{"n_layer": 11, "d_model": 576, "n_head": 9, "n_kv_head": 9, "head_dim": 64, "d_mlp": 2880, "vocab_size": 32768, "activation": "swiglu", "norm": "rmsnorm", "norm_place": "pre", "norm_eps": 1e-05, "positions": "rope", "rope_base": 1000000.0, "rope_fraction": 1.0, "qk_norm": false, "attn_scale": 0.125, "bias": "none", "tie_embeddings": false, "parallel_block": false, "init": "orth", "init_std_qkv": 0.0215, "init_std_o": 0.0, "init_std_up": 0.0215, "init_std_down": 0.0, "optimizer": "muon_variant", "lr": 0.0136, "lr_mult_o": 4.0, "beta1": 0.9, "lr_head": 0.00652, "grad_clip": 1.0, "warmup_steps": 200, "schedule": "wsd", "decay_fraction": 1.0, "decay_shape": "exp", "final_lr_fraction": 0.0, "batch_tokens": 262144, "seq_len": 1024, "doc_mask": false, "train_tokens": 935600000, "steps": 3570, "dataset": "wikipedia_en"}
MLP neurons of a small language model. Each row is named by its layer, matrix (gate and up: input weights) and neuron, and shows model dimensions 160-351. Each number is 128 + 32 x the weight over its row's rms, rounded and kept within 0 to 255. Numbers have three digits each. A neuron's up and down rows have the sign that makes its largest values positive.
Before each neuron's rows, "fires on" lists the tokens most often at its 100 highest values on Wikipedia text that the model never trained on.

fires on: " of", "==", "–19", "-19", " ==", "s=="
L5.gate716:098149098165125178154115142089097055212188203142136086155058118169164119086128164112155097150096162089102088079135128153051117107116116185084106083100096166123088152137150158185140119120063111107085061099140152134109106083158105079128145146096179146123176104101160104090116059158164175095112158176069160102147120135167202106139109120087121113112143129081109143153101115129153152136136136109139141152103107146150136182106100122097174115097140099037174087114137094126142152085069095147051066137139087125172083170173132156106179178130122145144074114183152157149147122152113096091
L5.up716:093117070118129168161131091129108115111111163112078125160107119124146124175173132151121142089137155196135141177148113141107112129096189133162129165167194060136121216122093107106123104144132169164163146147128112120064143177118123088110146087087103171156081158138061136123121154126139142082160154141104118103130124109139133109110117147102099135105112180102115130134115136133049096159125119113096111108110158145155103137142156124109144165144121120169123124108117169040122182119137100065171149162133141093142123122139147168116127119122093133181152079208122076125120169119151145109

fires on: " in", " to", " from", "-", " with"
L5.gate341:151119086122126091112137150126150148096147095109100162116168153182106074177069193155136061123182090147130055118172183116208186088088179145202131118103046139134158106105153165105104161134137093143124104118135109109161125120129176188090096084118101186155110136112149154155114132147127126061112217100134136162128130094121100152112144139139139093138098048063097147128130130129130144092090117166026103108073141157132164140102117083077141129144097146096158103123125156181096136067178133097178076096141129116153091124164117194115121116172138113127143127116102126144105132155144153169
L5.up341:162117159128106173107114172164088141146143178155100142133166206113116103144160154153153090162148134099144123187099152143140123191087118184127103166128113141108165124105096120188097082099101194205117121170109102139143161145134096136149148116142157170157105121140167160107160126182088114156100179115143141140152124095185112109132150093117080110085091090120099107164130137166122161086101175117151100138088173188101103165143110045079033101148167111148085140180205099144121117160150077159157142130085126149118153141095075162137101111129161154120138170079157106102173096108073137116

fires on: " P", " Cl"
L5.gate1564:120150143145141148147100163169090097117141119153162108168137147097165098101116072137158114107131116112148101148159158163134159159127166095164196158135120130100199104116134115077056105131104165137124144154091125128082137101136131085181110117096117155178151049093121197147152119095125146097122087173153112096085121153084122076140105120108144144150100127084206176148090136148128099154145100118178113192129138179138211088179141115096122102152114090088188171152153101098104135129107075107127115134180187168205154134159128146142113183112160114088164134120146147128078140145118158091
L5.up1564:117151111108184163186115091151101134081167117164129146165108101093156110125121125124160126154115113184088151119151124113090079152098147070083102124151169143117072079146069138079141135106133122079127148078069103169145077141117120139105169138168177096136117148163129126124131098167118141116175138125146062086148127130135115133121120144114142164088130103122084167192130207120071173168217146103145111089105141161107120125067139137092192181061123178049129159188134163177138173188138122125159139099156144166155088058132138176166134108173110113155133131106136142131121188194147127113

fires on: " the", "-", " and", " to", "The"
L5.gate995:124123114123114109060161100135144140195110143190188120187206103126145086105147192098186130143144130091166125166088101106143152135133166159118168137207116068087156178112049100081115100147085153078164115131166107090126070134135166144166076143118130131187068182077121062140112086137138130092166120096142133122107098112108119108142142147094098126160147186083094161058115119163182139140133109143209154139165150143132138098114166146092079058073117071140128123147127134144157164093105072097069119189152160068120158157164159192130063146109092154130106205111136147114178103109099156097
L5.up995:149125095112156152075146144102137142108124110133207137158116125148138161077109181099146125095135112136163121111098139172109085121110106189097110154131109121201176089114155162153078144135170094159142165108131036149178114124133167101087090141134081124102155038150147115161196173114101173104188152073174113133080160143142126124112130150065186174181192086095193079149179114066090147128131121138108106077112127092128088154138114142183135144146154133064113199094175103153131102109168116144084107134140167115115137092138106136148088149099156160100095160109186110122124138098096135087

fires on: " to", " by", " could", " can", "ber"
L5.gate1998:163161101163125116130151151131078084107116162092116141105152111151141101116142144061166124104137118141174093131145093103093064160093090072136103086107136193103106077137123094184098146162115163206122116150154189162110109154103156144120211137128114124163190103102103112093080088101122100120131110147140102147134129153180144113157124133145128128127122115108163104101167100103113052138123144134106128126152059096167065077135087158119029150077103064146127145105097048142198126217150095118138085139113085108115122134171153170161143139142105064159178111126133061171160141209153100104
L5.up1998:146129147149123114094162130060129114139109093158172178145158133175128132124126112122135180112188193132176094094115080194115164085148119064122113113137152113114135162159153146144182155155098094154055115088127114116109163107139125090116134077112139131175165170161134071103154166104128105132118093054146175112163122122150096111138150108084093164169158147169139102129155138125108137103107119158130095149135105107151148112097105140161062116135047073125137128117122131162084083132148130134110151100121079163112165112140175162128132127101086090101171133164126141096111111113180143152

fires on: " ", " to", " |", " by", " not"
L5.gate583:095117213181093108105102152107128154142132107067189137159148114110113108124188128167173114108167142140093133145095152138156171112064118126123141140148130104100119135112127144155102131090102118098097141073130138168134079137073103148121127176138124139114118050137112077163127097155146153110164156130110147127103085112113173154136120119140103157065123164137086208113073086131156132178127123133147137101111142069131144138131117119130128121106190089077105145082093116171088141181117156141119148146164164124089097100138108120106100093126189090148138085157140112091080202181092087113
L5.up583:134141104140127140105057108161117152116124081087152185178151138125125109109141146089160166158142126070135169141077114079150168154093094114096097112102138106040109167133111108073144184091137176158116107103147131135171127099080103120129084100087064178162148112117110104141140128105117171098189129094132141075103150115155167102091163113142133131152159076101128130081114199136127150155098134190169072092126153115195100112153094135133119145118155132140109121106110151142108089165168144123153121126111153089132125092128146116123078101068114149166133152149194147090111159200114133142

fires on: " as", " As", "As", " |"
L5.gate737:086153087147142114147096088171158160163180134098128110098115175145120131146156199116085148141146085142167151155127098066172142152137119171100147164093120116099142134103123104078142112129163125122140140117087167053163086129113118075176137153085067094099100060151155140148167101114097156073125112108065091165131099171170125088094081196109131102128131110087143107124088158152073132108164124152129060109152071136165094153155114145127131159178141146184154122149119127155161191082125203114138099145098090054143177149107138131180113108176102167088176136099104081129190162167109164192
L5.up737:138134138130140107128124094128109112161089145118197174058162127114091095120146125172138167089177134131121144130129144143173154159219199242158152123117079082113147118109160164108094154148171150070055123154114120101151071137118141143189181143069127119146135143175073123109137147146143126111139108123061159103160107152047175150125120101081140190152134170121146139139084122106082195161167160193098158107094140149130136175174107117134120127165116130192147122177086118133100144057139131108122179178120147093084117126102154094114181105144157164117111127073135106112102157146098072096

fires on: " of", "ord", "oh", " in"
L5.gate1339:068167144185110128124085107137124148111101132170130172150126120124104096130146073141118113166106186108153107176116093101116101143135142112150129041131121123111180135151111130171121094135137154109129058149097147111095089035117153197174105062111115129140139103102136129130133150125169101129108066071159165124145158128133096179190135079200155113061101086144144119168081153143134183099077176120153143123088176113126104150131077119109118119169101082137179161122138103067041100097103076079113111149102154131050137076050150241159117102080083094037099104105181168174141136142129125162
L5.up1339:126167172142108146082142165121091148106122192116155108120146193091099129149107175151116140198112157076055136116153075138102161157090138156143073160134190132161136175161151093135112165164158130133212102138153103152176113117111134162138089148082140189137125111132067103088169110133102174169082087109153134112114128105120081146153070093140193166102204112162166132120110147156159127125149152156126136169108082099121136158130092125137105154126078135117170105097126142106093170138127149146155085120128114143118160152137159214139157204186166121117171141141192167104121186150124130120

fires on: " and", " As", " and,", " as"
L5.gate950:134180164124127093124149127100120156170095159151097050135090123097145090166111143174110141111112114082138113105143156119135157162137069143151110160119102129159105085129125130132144161089156139104162030099153133133177133064128133154146139127107120164132085127133111136128145149148103137100174159077185171151144116137090158091100097150097106135110146125103132174187146096120134059175151078166164027067129182074105106170050100200175096092168146145166133125032148087131077125183127181134101129086113165091185069074145149107104188130115163098140162118119134172171107077142155202180
L5.up950:096120201071137086088065147087140176174166098109121101101125131115190135154120104119086095092155167131167108145104145110063119126155139117166185115113124145131108108176192070139169099110159131157122135128088157149132119174081117144143147143110121163135107088097147120101130155111088145136092134120153177153176172146125169140170139138160148130141122128110122132085161127118132141131161100040152138115119123152120095060091098178156125114152197117111129177168154127141155122087174138109107099125182180148128139157110137134143134157109119134152112132173109128110141119142094134141

fires on: " in", " on", " by", " to", "g"
L5.gate424:094198128128106143061130116134188144119065137085140128172125151129163081135146193181142185109100115200148111110165086097167101164132172169159112161105137070212106098184107142180092094120127062136109117090187115111121111149109106164116137193115180123165133154068152127042114133148111146114092193091141115119117116101123175157113045142163155128130118126122142147105131134105126061075167117187162138108142183094131114105074147136164082117016168077152105065123118112141106150213108110147109097098110137158123140064153110067133104117116097100142133180143129098135139172131107140073
L5.up424:194109098153125153123183126103133117155163082107130152116143131172165159151141123157164156136183125184126163159090126107088085199105108167093095083086162143058195123097152172228072145126147138093082178112120120162161119122130158106093138093150110095212129107146081146146204178157094142171150079157123114126110181072132146174102200149128110086153082123146127122124129101161155155177112084109072146111106124085114128145109108161095198108127109175119100156151147128126109111137115137125149145027125175158145137150087130104134131199056102119093150117113126183116164132161129107109

fires on: " on", " On", "On", " off", "over"
L5.gate2825:126152090130154130139065129141127119105125143105166121096189088142166121089109141103157128083149106108089155117075128110112142106129119154165148137114103135140137127114196148174165155118096151190040155113153194158194121108186132074106129144193127140168121133125109121080164133155171054165111092067179159122081132122152116169146135200117160057118082131121154166108153147107110071140111103187119134121136095162126136120174158167102125144127115085073097156124098141106102117152195158122138196095184191129086067082145125130125069151134121098142115114151141071119133126122106122145
L5.up2825:160111130114139150137153103144154084144137108111179104097136043194129136050131072142109149158133111115095123207118153121018145102158034175131136094048145148153104095136139092129153172150156158218108163120123140135127197134156128141173197177119133095170143209174108099147167110194121126177090072157121090134107184125161122129186104208141123092036131140117146122129150187134113083099138113129131178126142148132097148152090119165118084162170145140110132161139129113095221160097146122108150134116131163158119131097111140112142106098162119106105151158119158128087156187091068152166

fires on: " and", " or", " as", " into"
L5.gate1160:113171138062193076104116102119140160146188132137148102159157162084080134110132141142121143115168152080141116108144086054131160111155142119179102107101186136075126095173166124164139053132098165153159103099128090155148123173087139130081110132097116160098162093126135154131149118130143090117108110176195122123103139104091136146133162099113098102107060142143146185178102118146140150126143152133132089159162137173115110085124116107150155165171200117137120147170101138136132136113104121136113071113124073142167158093134122128080191183106063065125136154119149171122112102129116091092
L5.up1160:167145131088161064093122083079157123147110055211157072208207151109125143123165119141169122084066116116136129113114105081082139136138199134156105113069135123123080199143120173159137073092139121165139087083106130115116081115148098111093161132124103093081133088073153108125156108154178096136123083153129181125134130095109166114114156071130092133060088185155144120154048118199139123106093152114102116113143073134085146110150143159150097124188148121126085155139115112070117101126111118092129018088127072125157145129101153133145162132133109155146165147123190147137075138130131107125

fires on: " in", " on", " later", "s)"
L5.gate740:103164171119184087166103160137139138136055128169129122139143145166140124095165135114150170170129131147126130103146103119119138111172162147152116150150092116152090177114178167075128125136102101116087113158142132135169136192125157099149147120139125121136102127159157113144068093121120088133175131113082078105203093104150135138179161133148077151099108162080175025108124178123135139101176204105143148068140210103136141134098098078096133179156198105145126116150115088090139060151145138166111069096101109087118113134081203119199118135181079108168119197220112106170113134144150109099
L5.up740:135105097092146097145146103083186130108158139117100119128143083147124171125112168122167077174148166066137103112138139144145160093117168167067217069145087142103233146148124114127146120094056099234119125143163115087119114144098082189141078172149159147191118207095099146148096138173099152177048115200118095131131137164163079142168081075093123129047091134115137114132171180115132155161131124169107189124118141092127096151145110179115130106139073132152137142167142065095131121140149119161139150170145119138173135112193068119105112121109137135092066104153138062130176103090097175168

fires on: ":", " As", " M.", "est", " A.", " R."
L5.gate2802:156136107030061087127096103200206077141129134099126214136083194184097119094166129087140147145159126177103150110113172138128182055162116140116151090160150112116126118170095140146125017111138153169093095124223087117128136125138108114085133147108064095173157124103179127095150145086141118124164165111137109144107101115078090132142127132134032148097103168171141164127147092111107137182160155162094104132124082121164149121146103072117079174127176128178162179111086097134181124091164103136131143165087131124101056105086160121084099138164178103187105067178125198099183102143129086152
L5.up2802:117128208130111093107076110174068106170122175095166185125107111170101112093108160113204126132167117128136146087135156107144113068099117107176150182097167077120088172114111168162161105129148108175147118128135152143143133100103138183129143149161137090121138171130165113089144112131138148067111120096140097146107125169114157110125127134139150144092105207123067139085142146144119105106110104137144178129110158134195107131129149115122078115138162127146140158212133153213158120112145128162144120088119095094068113136158124135115107192110176143139125146181149106084154095172177135061

fires on: " of", " had", " at"
L5.gate2713:100185104116105121139094171125162124173132162153153141058135093115112134157141141117131115124189115165147166184171106153169166055120088153148156147151124101130184074148125057128078167147172157080158161128101124120067168150125090108134157123181067166151142125161063143170098109057151126070100072189204103156161123131110181098140155112174174141119185162159099142125118182142169106150156160161122102122085204117145200148162170123128102144137099141080159103111068190144117119113136097094105177095148113104132131176137079167137193144112174154116126146116104166158132134136138161120
L5.up2713:144208123108085132140134142104095155158109162097113109137188116091129123084106156104161107175156170130153141116102092118142166115067096174082081113150130132154197116165145162139084158141102188153152158147079126138099166106083120119119181096081106104115120166151175103162110138090054130106146131152174134113147157121195058087168091108127111192105100090149155128111131075125088120121138162139139089156067166145163133110096084136168153121077146147089078135105142141129108151120150149151066132084137111142121101077108176180141190185105124169154086171130155176165160119124175143125

fires on: " un", " in", " Un", " fight", "unt", " led"
L5.gate1411:118165109117113118094100156108155166135085129144096129096165107130126159156083124154119148128170123088158120158115172101062100104145112159186095158170158141156241075093117103080159135185080086134132066164126195114133088120103072068099152117127053203126117108154166134117115074148117151123121119172151037145117085123128173139158108147100122158148123148118142078125119119149150107199020140138049112123147099115119142124094089123161109138163128122165164128114092121087145154180117147171187146063131120083084082117151135141133162101118086153192147107099149075118198164079142092137
L5.up1411:119182095144093124100111105077139171109073099117114134090212093103085112189113129150123157070138143093109114142131123131102091126065120091181075121122194115139190093109086120066141125172139129161201072151178173125103115065182112140108139101172105197128107139127122115143129126118117098163131126078197079132134056116109122175158123167101141093117161097116168130113107132167143120143137077135116117062139103136120140144122087143152081164165099071158149138137155120149127110121124128140144150100133101106112098103120101166098137159145110179164163146097134055143152181069120134155

fires on: " M", " in", "ou"
L5.gate878:078196114131121142104151164145137132141120123102064169144141151131146133124147123159116189191151144118130098105105056153113138136161138116094103164144063096173170100173172146135141155112129171173101127146145140091123146107080183130079119121129116191115163127124128099103085152119101186126082141088103098167171108184090162143105078129141102095154119138105126157123119149130157144130147111125120180108086136095097142127094113062179080178149103138135179051116132109137121129078115092138173141108114217129109040151106129167180140136100089136133086146115135167166165160162123137088
L5.up878:124179105100111175058130205069132145153097165150072106109152144160099129136127133122096160153192135116216156078062128129092133111166142124107124140142132098164127118094076151189149139170094152180127056139092075122088093154120153147076130114119083137147086146089126122153099092120095169153128149123115138167144057179110137106100118120136140160100148132148124172111198143135153101134147109144099137091110158171110084187164143117097139121194088103136133099145122137124142117134165164184189098118134188187176090173117097114130107079103161149143164134126114149123148146139110132131

fires on: " to", " –", " from", "|", "\n", " between"
L5.gate491:128114080026052115089148156131164096117103113156136133122115208121093121076143134131203146093194114128112170175135113170114126143107118147148138195105185157084131148137078054099123131104120108102099078161178117158117129154145099091120102147112145176099124113102100162100131171100105151195164126132085164067084184117182093188082134131146149140124125126077122170148136141097145160074139148144138093141152164070086120165131090147111170179166068139095126119110166071127113155118150140169118166173060132150110134149103147163167167137136165079059139125139118175065138196151108117128
L5.up491:148140113175070145067077174059090111088102143086106193107139137134122106055149084097126089124099104193125179110104081170139135103084125111082109117161078085047103156090071151150112127094146146109101112122127164090111156131156156155145170130115117099120075174111098144091108114139070112096159169152102142119124172096120170120100134146113126133119120169073122157098126152191168124139143155113160132137189172144170145143063089094078132165164143108112112161120150131134130123150131133086098092161127109138078120140146162134119141157092113148146157120153169134098091152149151150155

fires on: "-", " Y", " (", " P", "oval"
L5.gate1461:116133161117147141128135105147114117199146156113107059052190134153151115166115152111110173160116148158137159072104154154187093129088129162107153120142175180118153142141110149111126125064113163140094109159083088182180150094144076122119142136123147165148108154120132091098125093093130118118142083138110162165083135115137111078096175149119071147138105094103089082128097155120103097106174117155152170208174107056184131111169149165130140152118097176073132122173158141089150120091106119115093117132164139143129139120165086101101100120085094194124138134118057180168082140141136088100
L5.up1461:144151131194111120107138141146102126107145142180083116141095087082072146170136145081111149092097150136106133119134121138090145133164152023180137155139112150118144096156086182155151130067148164160114082120075119113093116144070121184157157129092189122141076126142106144115144152114075049146099201072164137144069070140129098156080114144137157140146145089146091167171134126096093159134115147126119127131167120056126112172169127072135131118102108164185164121122082114125147073175144097129160095093197149129181110112151097135124184133083130170147186111101138147090083174112128158127

fires on: " is", " a", " are", " j"
L5.gate742:162152128108117036129094111108108146181146150153103113150168110114112106057084214138142135194183130137093154107158130144120124110110161128157080185137093101147105093116113101122072092128101138064136098209147122123152129145149149133109149164098132158173128094072119206075122179139124148172071131131094099093103080091117077103155108078042095166107107132103089178070123108172147101107096134124132090174096191123172128120125122109090112172191176156176136073141105122173119091138117139203091167107125101100116191119091124100145123152148146194101105102120182187154104124115102145100
L5.up742:126176129154109101128147113120132179124163153128131114137090151132118063064100063139069124102132114122161204144166144084145186126087145190109084185152159113119125095102172170158085140124060191121161079163110105104056141130129180079133143144116127118154084094105153159074184091112036060136069162121128099095197086121093127088208151114110112164093192156114138167108125119108127127121170210082171101123139153137121129141151144134120107109139132096195154084133103142156145113104106138096120204140152156145109141125120092143087068086171180149138113147120117135125148087136116143130

fires on: " the", "ott", "gg"
L5.gate1897:087097164094144134124083107147147094114081100198047076124118171171177149160136138109081152152167108078114188095086122215180172140172129171126128108158132151113098144150195074098105110051122161092155137151111117112159178096117154117145095144120059148109165150065096096106103167122208075082168089091123139152104148126181183145089101117137067121125118066185192142159096117125130126096144189114129170120197156133123189111124129140138071166099080145124079099186054139155249128091182112118100123136179121086109107193091140150128192124121121154105118155132125169116126133176144099126
L5.up1897:117109158086119062152123105123127135134095086151173139112081179136141113072166164113164153118148093139180168128126103202111124126136141132112070092156157106132142096147102092122110095141144146171108112176132116151152085102095162082093079088162101127060122103095172141118172159140133023105129123137107141139058123134110082139119163136131130157121118148150156133106147093068075066130163222122107124181155186166133151124137175167123151146108138167127117143080095169114126152047158109092154165142122124093070171122110096127123200108148098123155123093142176094050167118117136125141

fires on: " as", " |", " of", " about", " on", " character"
L5.gate1266:114190159110106072152215123148152164071110066121162137117097108158100100137108139154115196186118174164104106097127110167160148129157093192180115155079088054119095114108156112153107125090115143051122129103091136098120095154092106107138139189119140164103113146170125166090152151155093107116142088170152107105197080177113216094173096078119149141118103129083115107127105255129102113066137175125122149096181102101126154158106171160115081103153165115171130077136086090099126145132152158185134120080151135136114088176111188178104143091116159100101151126146139124136185120154155139091
L5.up1266:086129131141115108140170158094189119068119107188113102086116139134143130155170132169107145125192155150158123143119139139140095095143182162167133138171118079080156132117128150150121156081094143106115115080142165126144091168105120150138156131130150082106070151156173195119161094108106147180081136188106133128180099178152134083088116140110170129169162109072174142154074153122085096130186186112076094156164103158142161134129139106144131116085146101129120122176108129148125109155139185122136121085181152171127154119117123187112150134087126081121099184150149147157188143158153126069

fires on: " and", " or"
L5.gate680:124103111162142138097107117142131141121100086173131107164155147150166212120066157089106163048103166093100161136184121086101121099145126101165122094130201090107112161125148123199162107136105120130072129099092130156066144139185179136168096137089101145152133093136146195102090073098091135110121088134111148097153131107140179116110150157167174109163088133166133168153085116136094123120156119108149100132134176083113083173118113179109081090094149101158130121116088096175118187179118068117117120177156125141054148079095128105195091112145148116110148095147147137135141155111115091177
L5.up680:151131138095151189131129136155116105112157097193159086135185151141128127132158146155143121111113127133101138126136158118170059120099104161115083144102126149150163127078154139152070100075123150127106122128099133083073180103138157127060163124154100124167135115138087115132111111162140137084142116173116118140117133101163079128130117080074191173088103120100148159073095144090194130093164098172153146170184100108134179156138169134131103145137159162043116090115073166096165115105078120150158101080094120094095093119111116156131092160115123091133156131162143143108097137149128130134

fires on: " |", " 5", " 2", " points"
L5.gate1454:115113182145099169157102103122118085133108142114137175146138113142124158102150101095093133178144176120153171145091181092158110180099131162167150132171198165160085170088131150129112137101200138145127102141156148106137103157102156126168148116118103113151080176139102107098164158199074181138095124188123117086126114133089159031120079140124156168084114105124100170121141122173131086146105109155157161137080154134110215132184135195077120127152153097091152118148126115123170142164132121066119165159130069098136147135130101103085143115115075182115165118153178168084158119111134111124
L5.up1454:153151155095140132101174155101129173109146116130145123124138112091105156152141117156064104148140114119098183103135170150193175101114135137086071109081086057112073112083155104155101127083062116073179172115129118148144099153164138121123170126129056142150021147103049138078135124186085154136119069170156091078096112110166160113106168074130115143127111104114121103163183152146140069129147157123159119129107111137179164125134143125110123115117142151109116108153141105089158106146141064157099107113114082095111147156138163147121131137096185136077183134192192104161152143167183148122

fires on: " (", "-", " |", "bf", "|", "\n"
L5.gate1127:185056145085135120147184175092154155188116105140155164062112133152110149143155162137169103107173193117108133113113134164214179104122100104160102169109163121096146111144134155183117127087156137145161124125143111152095143149140175163088104153079131150151079129133120142116114164115069147107131137164070112118090116140132101119097078107173137182040136111147140161111164126148063075118071096187092103141135166144172143189068142102107122146113062147101126138167099158082103117159110131099075154137209133113110191147152089111116189148103184095175134103136108123140103052172124145152
L5.up1127:145077113123133141130124167084136112118127143134146109089080137099133134090157140124166140095159121148123119073140114143144137107129108148100137172101160145074098178087100126181079118102152112084116074125157093187129128141135102147085096081101153171133137097053085104132155138109064167094080120133104129118101168140118118136123117131096136157035114135183163100154126153187067158120061045177116154082068169143122131116106158065131126099120123111122135163128150179073159148145072111148084086149190200087106109082130129061130192090111151162157135090119090119124110075140108162136

fires on: " as", " As", "As"
L5.gate2665:042148159109166048120102197156090065155108150097145121141113176138111100114101070135084196140173050134138129110133206137151109168152100138123119135083134150104164121143136120136149112141184120087110124188064134086181098142135166113176106112139092101165134139127105085062115129136110135110164156124158150099113091086080133105146117163138150099090115131136138099119046104131169152128210095137092097093164143153099120133169125172136158092159181091139104123140146122146083119101112100098162073073093106126161125095131140160076107130100203118172138174124174167131158103086108104139
L5.up2665:099139126072123127139123141139105034091079166109170217101093188136125156108093152130096091144138084125181114131124070158140079059154107131155154126087162094143174115140098173197093121109179108127133204086216127192174074135134162125122140098139162090138071174068052158097184165119145150077155117125130127128139130130094137151164145170128117096126070106098097156092123144139165115095150166166129184169164151189146117112059059117107164156073142112133164152159175122113052127133169098179117125129158144147079066109130143072133152142123105112149100131096147156101137103130098153125

fires on: " from", " with", " of", " |", " on", "end"
L5.gate379:126106125137137070143127146100156180154095172120161168127103148125082133124118147099134113094110141118160149166077132131090162109105102118120162162156193162145161093155097104109146164146106138080133136138132069108106108130141124185147169095127130140193102086127188095222083122107158134125151096134117161192125111110198137068098075078113152060106167142197161079170146172151131112107157127143155119127110165099080114116105132196120170101094150135136108122152071114217121158125251108142135119103144151091139083095126068158152139111050074115174127088087097117187176135121103129186
L5.up379:164098143135175119172136105096163147217131151124093118113135167088173150113093088131135090124152146119149147136120157151168115176114146139121097158106126146092156146147094131083099196092053131102120166149136118096104067177170098083133155062116149121163143157186139134157169142200138122168167124068135074107131182098203090142071141129127107119100117146159162121153114116171116125187103159108097148058116140198155128133123166132127152119146114126151113180131150091133117174198152123081096142131141122142082085128139106078166082127091063193156166147122146136135140161150147132129

fires on: " with", " and", " who", " have", " |", "end"
L5.gate1147:087131123132149062124084180155149224193166175147074119137109123115097103157153136159115168090109162148096147168121096126105135121088096127149115142083084151134136091126168101144125147130113112110137184138097096054086152110163185102115156099227097104175111060147189086171115144103116107140154225123123139144152117088130113133080159150108140046129074163141115127097168176127150094144098105028092195145162078112169145118150145138173097134075136132133142131114072134127135169101117070108153112124169110095091133092090119118158155140104152093142115115080159087117136121126130142136
L5.up1147:186164107125147115109086144122153105149139103140159130137104183129121072148143152056063145153141163091097091141130152122081133099112122136081130137067150102112129086097127136136040169084131110086140152182153124130105123090097143172097105101105127127126166118186171054126123132129095123167175136122168135142175116132160113121134129114190098125129111164169102150081192157154101106122145134084176157085155098117128140149150083127180112111122165110141149150080111104145089081062199089122110097141155148101124162127127141142099091097107103144145168142114129177144087043121131191127

fires on: " |", " and", "m", "n"
L5.gate691:092164132059124129140121114104152093103125101158168152121102157121140094123118096145123151119156135146167097159153115110099152096152083148114092118101140163087098146163145186120143133179105122173116197170135121125129063075107127123175167097216097153092091136136086130132081118159086135106157121125120145121108147174102092082199083090100077080146107165126100173117193054132124140153126172124110160113093112150092148131126210148128084157140110102145159161173075074102134128115065109140128098146124119118159159119086139109125109134092131119094135160141115157124057180059170121175
L5.up691:115131096131173121113134109171104119078101112107134094161139079150174132081131096178154138104200116101097091126093112095075135123118087151142138111093119116138148118103167111071104135190124094131163148180121131183161108154074130158136106119169095129072062112145165158132094119115145093111161111124151060169084151150121093099161123130120118105154112122110137147144145220114100222143080141124152094099158193107097151103138121134125109145108179099162165128141123046103107124118129143152182116147116160129117166152099094137165135130088078114128125050218136060165144055088082095118

fires on: " a", " K", " J", "-K"
L5.gate2546:178125145178128098132158150102131123160161131128088122078103115111127084154085100136129126195094075138104110082089157117135124158064117144091129110093101106144140109137115061122147098107101142162118109140151065157104171097120180093127203194106117108161161117166064083161095145149138146111170140156059120090138120094169113140132133110115098113133177118134129122166144156109112110118112098119135136100139118205092126117180142116071179116161148150168160151124095117083118132125188071122130164087062117091114091120113140139146088149045176122176074097076152131149227088158158110141
L5.up2546:169146166138135144105144106148197127090149137115149128069180084110134081149162104146081132114117162156099115098105112131165187104107149121091135155166152128117076119160110120110143094135147139151140139093160068098120183109073142111087120090119108118135249091093151148116049067160175178126148059088134084087131182184153105201152091102214156125129110158123092127106179114084118125091151170122147151106089142092161104133153130147113097104139125146136146107118082162158101134153127140137210150115127118107070084109114152127107150091052111128167106096057159137126154153090153101111

fires on: " of", " on", " at", " in", " and", " for"
L5.gate1394:210199073094086119137099118121119132160136094082129105126094162073044102117135097082107062128178073118145112111155075169126149101172128162108135105132106117099199160130077093142141066069091135126144102161147157093121116158143077140141143144188120177110136140110082156152111144055101173116177140122169105084064113110171152068089146084072120114144171126089168109171115171116089099126117130206126097126170125088106146105128156170163124162158101126099117162110117161176152094105139106098123083136150159076067157102186123082075150133108137089151127104081142075140134146110108167103
L5.up1394:158132133102178159143112151129134135125157133091116128178168120141107175159082121171108098118141116165158075144113112126100158060120083122171112130128135052102181160142108119148133128120130165112188143127116116115099132156140095154151174163130116093178110189064120085083130081134153165128073127098160174159194128131164109116130098116157087160065093138068132147109144143166141121161098120136084107051132132082062112098172180136119122136142128141133147150109135163129068089106101134139111147132130196100093107109139137101105144138085132134172162152081075154111125078147077133065

fires on: " with", " for", " |", " at", " as", " the"
L5.gate57:099186104114130140116149093099103078065128116129150125167103116143091113132132113083122144125099105069135088075131187092114129127132140154147147154114128140132134092142125059064072091103142156137132115124179114102167084098214096092145112149136126125107066149094120069174114074110080121147103127149078207135171101095160160102095121151139128108103171097154147141111122134115116135080090201130094164115122143151116073120144150160138125167102156177131177096154118128087148147139122134150068068157148122161150145125134089099094115139117057141130153126116207156145132146143096095190
L5.up57:123121195094156084145057155093198118146054082134133160155093180142147164131210100175156116128149125132134149142152105156173126135198127165142103093124077148088054126130092108118157134166160163136106101108123117181102117066135111084145070138153122126120130135183140091114105121103162122164127160097099115142119149121123165070118057176100120108129091147122100164173126200112097154131085142166102124152056136196135161134107151113155108098135101151096135154124121113146129145127160189061106154111153147133161140128144134186172143117163116134095121095145121107108161129196143157132